MLP neurons of a small language model. Each row is named by its layer, matrix (up: input weights; down: output weights) and neuron, and shows model dimensions 64-319. Each number is 500 + 25 x the weight over its row's rms, rounded and kept within 0 to 999. Numbers have three digits each.
After each neuron's rows, "raises" lists the tokens whose logits its output raises most directly, leaving later layers aside.

L9.up1086:521485501520487517509473518432480497502482509549495460505495515536492456522511522451492486501508519434502511494563480460455510519533460517471487533495491515512464512503506509504486502540481505514513506463531500515487474516492533535518497475469475489507481522501505456442543487517510518493505515467471535487483511467505521462497476444481489539479467461474464487507517515516490463502491500519457495505528521463476487503496480504482506460464540473511459514496480477506489479470504498556494528473514534474500501463456455522495487536476468498456523475492528533520508500469530530470513529465482519524497504481509487480465490475514505524530462504496508452487487493540475488505466489506494482456434497552499484543460479493470482487502496474499522495449530517510533504497539498
L9.down1086:505460444523506533530457488497529452495507518508481467520473526467474525452496524490484516514470516495459483500528531476476481476478500467485482527524483539473496520508510468500447479494533451514493542448500501466506547463475518518515459497501527534443534527511493480499521548510497459505496425480471515492470468505483526495492547480493480497499497518477478507508476527496510529492472518486518538510503517484500543474481508541478507550551501487529480485472496450479491512523523513489501507513460486521528523489489494544516551515455498552529487468457495481548485503504489551486508502497503512488496492503457494435515475484491482487506509524508491553495570524535530494507521482482528482472485501512474479526492472519477497450561496472506464498514512508504493475516499462
raises: "ations", " than", "airs", "ilities", "oy"

L9.up384:476507498479541454495497486456497502445484547526509478466506506527520468546489498492511512497519481520504519502512531493523537498518452500520525483523473549482513512462503496511501504528545526508516502501487499474503531493482549486544484516486478491510496541539461554486527484466494426536534474488534461479491489539522509524467481471480495497520553460523451466521533491484488465497534481487485526490531496512526453492545459494532515518514496552474472521499487513492513476501455482477528512495468434458479478506485541524501525484536526481478540519490481473490483507508572485496516514487464531502515536482454468505499529507528503532543536502474500449434523519529488507469497502472520499501529514490489476524504516511485499475525511480509500498536539448480483493504498519
L9.down384:501533499510506490459497508456495529447483480512499497498480528507559470515506522507536507510522526523517503513485483493539537550535496538491512482499521504506519528480516515513472495512529503481500524547525551467506499522483545499515470512485521491480528538518476491491539475510511491500530535474477529509486474465527474499530503541478504527485503466422514506449523494527509493569497483523522485492510487481497492532495539542484524529514531477481502477468510500507508498488490518483464512498483508509490480480532551490478527472545509493441455508512491494530495493531498505515515508551440536539463520507489510506463511509546495514478483447531543514522507505507493511472495485486517481475490516457462512472498531535474508493488492488498513492467558485514497474525523514
raises: "retary", "inister", "ecutive", "ampion", "isher"

L9.up991:475513505521484517499513455499468476500460515538512512491514505555498474556477494514537524492519529526476517544512539475519505513501516449498477502497506484510533515507489558492519485471518482514525489496510494495482519539503505516499530461474482535474519485502503505495508484486532493531548477526480539523506517464518532470499523489503476477454525458505508550526509471493488516485469486506501504469544538516522493502494477502527466481481510483478488538532500466472525495435518537490493468514504494494506538489485491461513468486484535489531559493499458513416498514550494521472523548449485528508488509506468509477495450499419482559474526532515513533496515526489482476527493503483486494517571480509479510501481528514455524478520514533516514506504466510468518465469465493
L9.down991:478490483537489559523487516508517516452513498503488557473514527502474493529483490524487483527480491471482520502504531515478484530491557465509450560532533517558486519511516471516494531468513459493451448516472499498474500481488518510478515470462498498477506451486507497467484521494553498521534516495524522497511474493502466501502493507488490494503500488495527530499499492472484513498500481483517497497486504485507516478481527533508483476473550513534517447494452450485497454466542484469491513481503475461495477502499505542486527513485444478501486508552490488474523467506479525517563551480472488497517516520476495476489459539468486551466480507447541496478507523519489469488511464508477478521512474505486485531481524507479476496496505476525526496501490511514537475512511499
raises: "ages", "age", " r", "%", "ount"

L9.up1044:536440520506530487474467484517515519425500477493502523482468529502491536515506525491481504491561520479485530487487503539468491470495517503491514511469506480525488533496537523484463504475519527501497508493468490507511471498461506488494467506461488507499496518484496441548489517493506505476434452463514497497509511462490529496487495491460509521480509515557495516541500480525496492499460497482459542514431490466536471488496487492488526516510520524526492545473508479480507515492494456467501486494475467500524495508497495517501503469485504454538469467483517475510476503517482494529509489507525524496540488517507489503496467494521484509482477486537510555443484542498508553545467461471527465492491466517488482482501475488506511501510485550526491511483540475486475487486513544
L9.down1044:492494507497548528522493547525497516500519505485479496543517462525565537521498532452456489480476490498503462498452511492501539477528523553511497462463518493454494499469537534456463479486517522484448490493471490517505515475499485493472472470494538482530522481541508455491486477507468529466498434514525509536520526479506503470511514488520496481500483542509468503520484494503532490503467526519480525510478521498507494478458557517467478501506564490471509465503518511508473538494468539473490500505481472488539434494480509535457460502505476502494470487481514485510480491507518462487518505530541516509515511481494508479472480531472515486517517460528520478474504536451555502474524489494477477498519516452506527503498476479490501475521498529529473548538512479452538478509469447
raises: "ement", "ests", "ements", "ects", "age"

L2.up795:500459516487537491496474529500521495491487534463488490527538554520498508519499482487470511492489503493514550487485482491479471522534508534523515544533480509458546540467506508540481499487501496515482543507524448510503464503511463484523528475521491479495471562504474503513514494508508507486500480512487517492521530497528495482515523532467505521527527477479474497487506480484481480521521481445512530532529476563470470493473507465515533443527506515523512526537503483466542509522541484494516516478523505440495507486462479444459499462574539484513528524504538476455460475455450504536491466470526465464482460536494496468517520479501486478513480492476561489492525478492498483524514543489481519490487513502490471471533454471534495464545500506474490494552475505521478502499507511
L2.down795:450470500520494508500515478484499502494494513549536506528547521543450486520483493512524490519450485448503516532523499523494523495501515449513468533529493497512456532478440497513510489516513486465519503501511516481508513522504504531469509533526511449516529508477514489466509496480530484438473535499462473505488506465468513566525495490528549513491519461476568532481450538538517483496459523495530519476487496508515534452495486492473452466492525516505535510478516524530498503522499488515520532535541489518478481483502503519469504472525453491528491483519505493515505490484521523452533514492501508504406472491475496539508490525529491463517544537505479479496493516506506524480489457500496503503524486487477519538486547528505481483526480474478502505452488507515492485518512486
raises: " his", " their", " its", " the", " him"

L9.up359:486483524467501549539504535519528501539493483511491470533508475501519480493528469480492486502483490509494544506486500481448488506521509467493488500489459480488443474481515501562521512496479515464501550519454533471525533481468492580479506512525536484511471522500505516502545527578464494511508497502490492530494464493524492498519499497468502471501504544451459467485482521529538509494506491484508467519509482466467476505485512446532470485530467448479477516473478479481514478527504522542498497465548525502501477481533491469490491468483473489517500544549475499457509477481507467499514511565511505510482507499467471529485536488526481501527490506483499559474512524521444506536552457496501508527502489496481497515504474483454499521513497505517427465553514464505529486527545472
L9.down359:500521493529505516466518514466512489484532516501515483518488492492465458507544481519466503508469495504507522487538522478537549514514531485506509494496484511465540500509518499493514488522534502522480511501484475474540466473500440478464490489481479522483494517485514492511504481458494506528505489522530498493601498521505473549555545481522508470487478486504500476490530503518510537563531426461497492524451520516525498511528534507500476473495495480500483476472516514511452517471490462532529472476502529528506536482522542459483522467509490496504479522510478489494497516506521476527509468496495516480448507433506480521480524499522524480500520500476502527462454504552467525495484482473486498562507484505542510531478480512491486505504470435487500484496468495545462493481535500
raises: "ome", "ym", "igh", "Z", "omen"

L9.up1499:539436521525495475548526553515539513504525501493468480475531477536508491499518521511485492487484512503507515509512520469500497501511488508570475510479454466524489507507485488443522495468490500502511485547516500501475526523463497500509524476485475463522487524509515523537486523487512508488562515458506499461508514499538503480490483457506498470487501494541517501509488524531483512481495549520511511549529493530509476498539485459486536512501537490491507513494521498477493552494472488486482480468478454493498498485493446488472509471512486513516539522511540510501534470506502536485557504507477451485488484517473496511506566474515526503536547454510472522481508515489475492455463517507520515467526442517520485483478527488513535519521530492550482470546535499545477480470507483
L9.down1499:537470489502516505502510490486498555531525485488499436483524467528483469506530504535507488476497479474552477459484477541529461502511518503517500470504492491466514486479448505492524518555517483495515443503503541479536492503490473547492504512494532490554442493516531508496482527451470500509524516541505554518498523553527470495503493499511504497491510438512460493498486512500494535493529478504491500482516478545498498490451465460531536489457504474476500487496513482488453502504509512490560473547506531514467493478487487502464502482478472472515522550537523490529497506497513513475469532494496542518473519511508515538468466480473474506525531502506488483493540514518529490518444537497498520478486484463532469480495545530500471485533516495488506441558530483476513559502480462
raises: "ler", "ery", "et", "ets", "ule"

L3.up1243:509511525499440466552521489453461488508506505487562495491551518480549451462493494509487555529507484511470477500522498493519472516496503489492492507528484510478475482518492486522518492464541459478536474450497482443521522478492536508503478512524536507485473491514482511466480448520462465518553536483463477475502472478514527488520505549508500503485544489540503520526543487509484515507533510477494543528514501464506485505521456503505504508457502500501471485485490481539458505509448513500491513454502510518463498513537529480508498464511479471492504484449524510505491477479484451525534505501489525452458486494468527479483451510538538481506505482519478510506486527476541491546513550523535504496516508499470478501499486527520502501519506501470494503548528523515414521482531499
L3.down1243:511473521521515469494509501493508498531440510539497532505516500514476511485517522491460433513558520458508520512493529502472500521474480465506496519533489519516546515463481489505498496485492444503467487491507549518486476518518524483536506524474468469508541552483511528508501518501530521515501509526518442483520477532481500490524526477507474523483529468511516487503485538477519451479490493505455541536494470471472519513531516520486519513443509526482478505516520503496511441502546528498440524486484506539523519512524521546515492542513481471471511511493505510467483495519487515467471488500475485480532488471526475515471530498473465476498532524529473511503510531475497490512456479516476500546481491494549483511513516495500488525538476505468541482486491526502483506484547523
raises: "ued", "ually", "uation", "arried", "ua"

L9.up636:511475476530474475483515476489479485517494545508526481505500527531492520517506453466486499466502487489505476556466510523501520543475491539526469548525452508543485536478482491486578456513524496454519510465513484497528520499499480496496493527533531471489511563550473485499480494491480468540487503459512493479516480498511490550481497516462492492505525546524485526471526470487508541506506506515469486481479491497520493476498513509509526479499479529475533495541516511491446514487500473488515485481450457497507503494511503504450488523466471476489544490533501523499485517475505493490518526509507522470476511513522491468529531501560506502511481531503494463494450517505511479487502489483483510549519498486511497486508472492500493486501528508532531495476467498485524475463486511
L9.down636:497504492522446552454517525511489521484509475545490517495494531491520508478510487501532562488477490534554505492509519492507542512470501477506507458513529465498512499475483482466514526523511482501559505503477492528525461500511496460526516463493464506519520551498504507495467501502514494507499497496482581471511545510468492510528557462495500532456511531469486474489496493518464561499485483527568523517530491488477485479451505497504479523496489469528507523512530490495504490504481474500498480502488509465572510535505526542480492475528524443496502452466500499495469538507522476526520515484531508491527547520506502502470470462515487497485478498467497518522518510516499465496585518517535451549524490490511482500530517485497484513517489493504512464440512474501503526495447487
raises: "ave", "ody", "ason", "ann", "rea"

L2.up719:479483528479504489495498525511531497498474498470505499548487482482469492511502506525557494459466512475452484495524502505514504566559503483532496524524466550523483473514509474487505497484493546485525458467476474503497549502495507508476490541465531508497503523511502536506502457473489467510511537497511478503486533515515481494482511493494439460492506478493528471490492492524451522448494517551475496484514498572515536477480526472471496490464552503532468488500440482510536502502517483484529537490493518498553528487495445502520476532496540487481504531506553518496488520454486517495516516500511507520511511507432511443538459481505500530512486483502484520488556475469476502477545524515495505533511486482515508476512501550534555509535504463500501539512483542497514520477512491
L2.down719:511422518530524500483487493465548500542500481532519496505534540511522486451468514476538486552493495463483515500503513468497460483513480466536498514544494530462527551468539483457500511530470505528479497495486508478462515521511502497489557456490502536510479529538461493528519492496531497513487517508479490521511485501469459526558523483517500498463517510469485469526504481474512501491460533511508538487507506540515500475490497489485539473503514530491560530494508502488507465480487537504488506465456451499513553527503511516558505513488511470506534523482503549489502502542515501484514494529525514524500552507506513484469469536486519485459479489487453481465465467545469484500486525525490518528493517509523502530524478527512513509492522512484522516505482493531492483522566551
raises: "most", "one", "ones", "ways", "leg"

L2.up356:483476512507537454511481488528501493495563472485509478543518455464469490510535475495494475518514500501457536507516469485513524514500467478496476512487551500496508529481495518484495496515496517514522464522550550485533523479433468512502494489529511489539493511491464472501485514479479538473512516470563524491520541506478533463522491472495501472464479497522544543445485496537519467481521546520520532507490521483423491519501517467491476547490507501537512457486484518496492536512509489486482511498511496499521460499480475510476514479503508495519506505496503474501507476542510510513494536538505432453539501519508504477537510478497521500489459493524526498440527484527484530486492523500435486504475493527516509476492542528496446520480550536515524536495487498537476509532487501
L2.down356:488461534495517512480501519520445499527512497523523508464477481514499476460474516467499495489490470501473488470487494503522506542494517478483491499518486502504469516532511516534524480488524541472475481482469462515518498502521503486458512480467522475521538478492517498527558502516461524474516499493465441500543496501505479474465494506506442515476467510470501480526485520472491504483522529522465561487537483511530518478520540505481527522538439508497546480533510484519519542483517504513516461489478486523534502527490480456527521482480439509473501492479516527516445511515495476513499527527503468518467515460470509500514520473509477483522509515510477449495448473495453516490516470506513519500499498504478465528505479503507523560511501538530477524528481478432468490511500480
raises: "ement", "ements", "che", "anc", "istics"

L9.up643:497493516495463464483435526528518520537500554516467509489511482531510526501479513476562524527542552534488517533457476512468502455530472503534514511481483503507509483504500509525481493504496492533497511507496531514496494491492515567497462465488499491487464506446535489462505537500520538520487498479458514503486530453465506497512522469550472543489526537494482480526488506518540481525511486471523482528531545503496458483506477494513493502518512502490515504456488506471477444532475528500469512440490460527549498477498490483496514499492535479484528538515517503512504471510473482495522483490545487507517500459491518514537497485506534550526507457460487516470519469500566472464512493481518515497472519513510508505499539520498540505509507520508439544526510437465469515499512515
L9.down643:471522461491503480461469506462486531529496486532513514525514483510519487464501568490527483498499479486453498558509487483513485499531495471509512487551519453471499523481540471480512484545539477467507524510482518464490511549493477519487480458470480499526483452488474533493537499474484514457491441507477504495457481509485503464527524492489503552490456493476525499494491450484518536516523472465497541489477518523497508458494516492475498514556508494536528481469499507487494453484478441497491485493505488512491514481506547502504493518491482464458521506512490523496483510538464524486506515531522468487487490505498457465546529454492502504473520486522507501514442501506475468500524544485502482523489517505485551482485476467500515504474554488508493431495508526537496489486501526
raises: "ale", "ales", "one", "ree", "ones"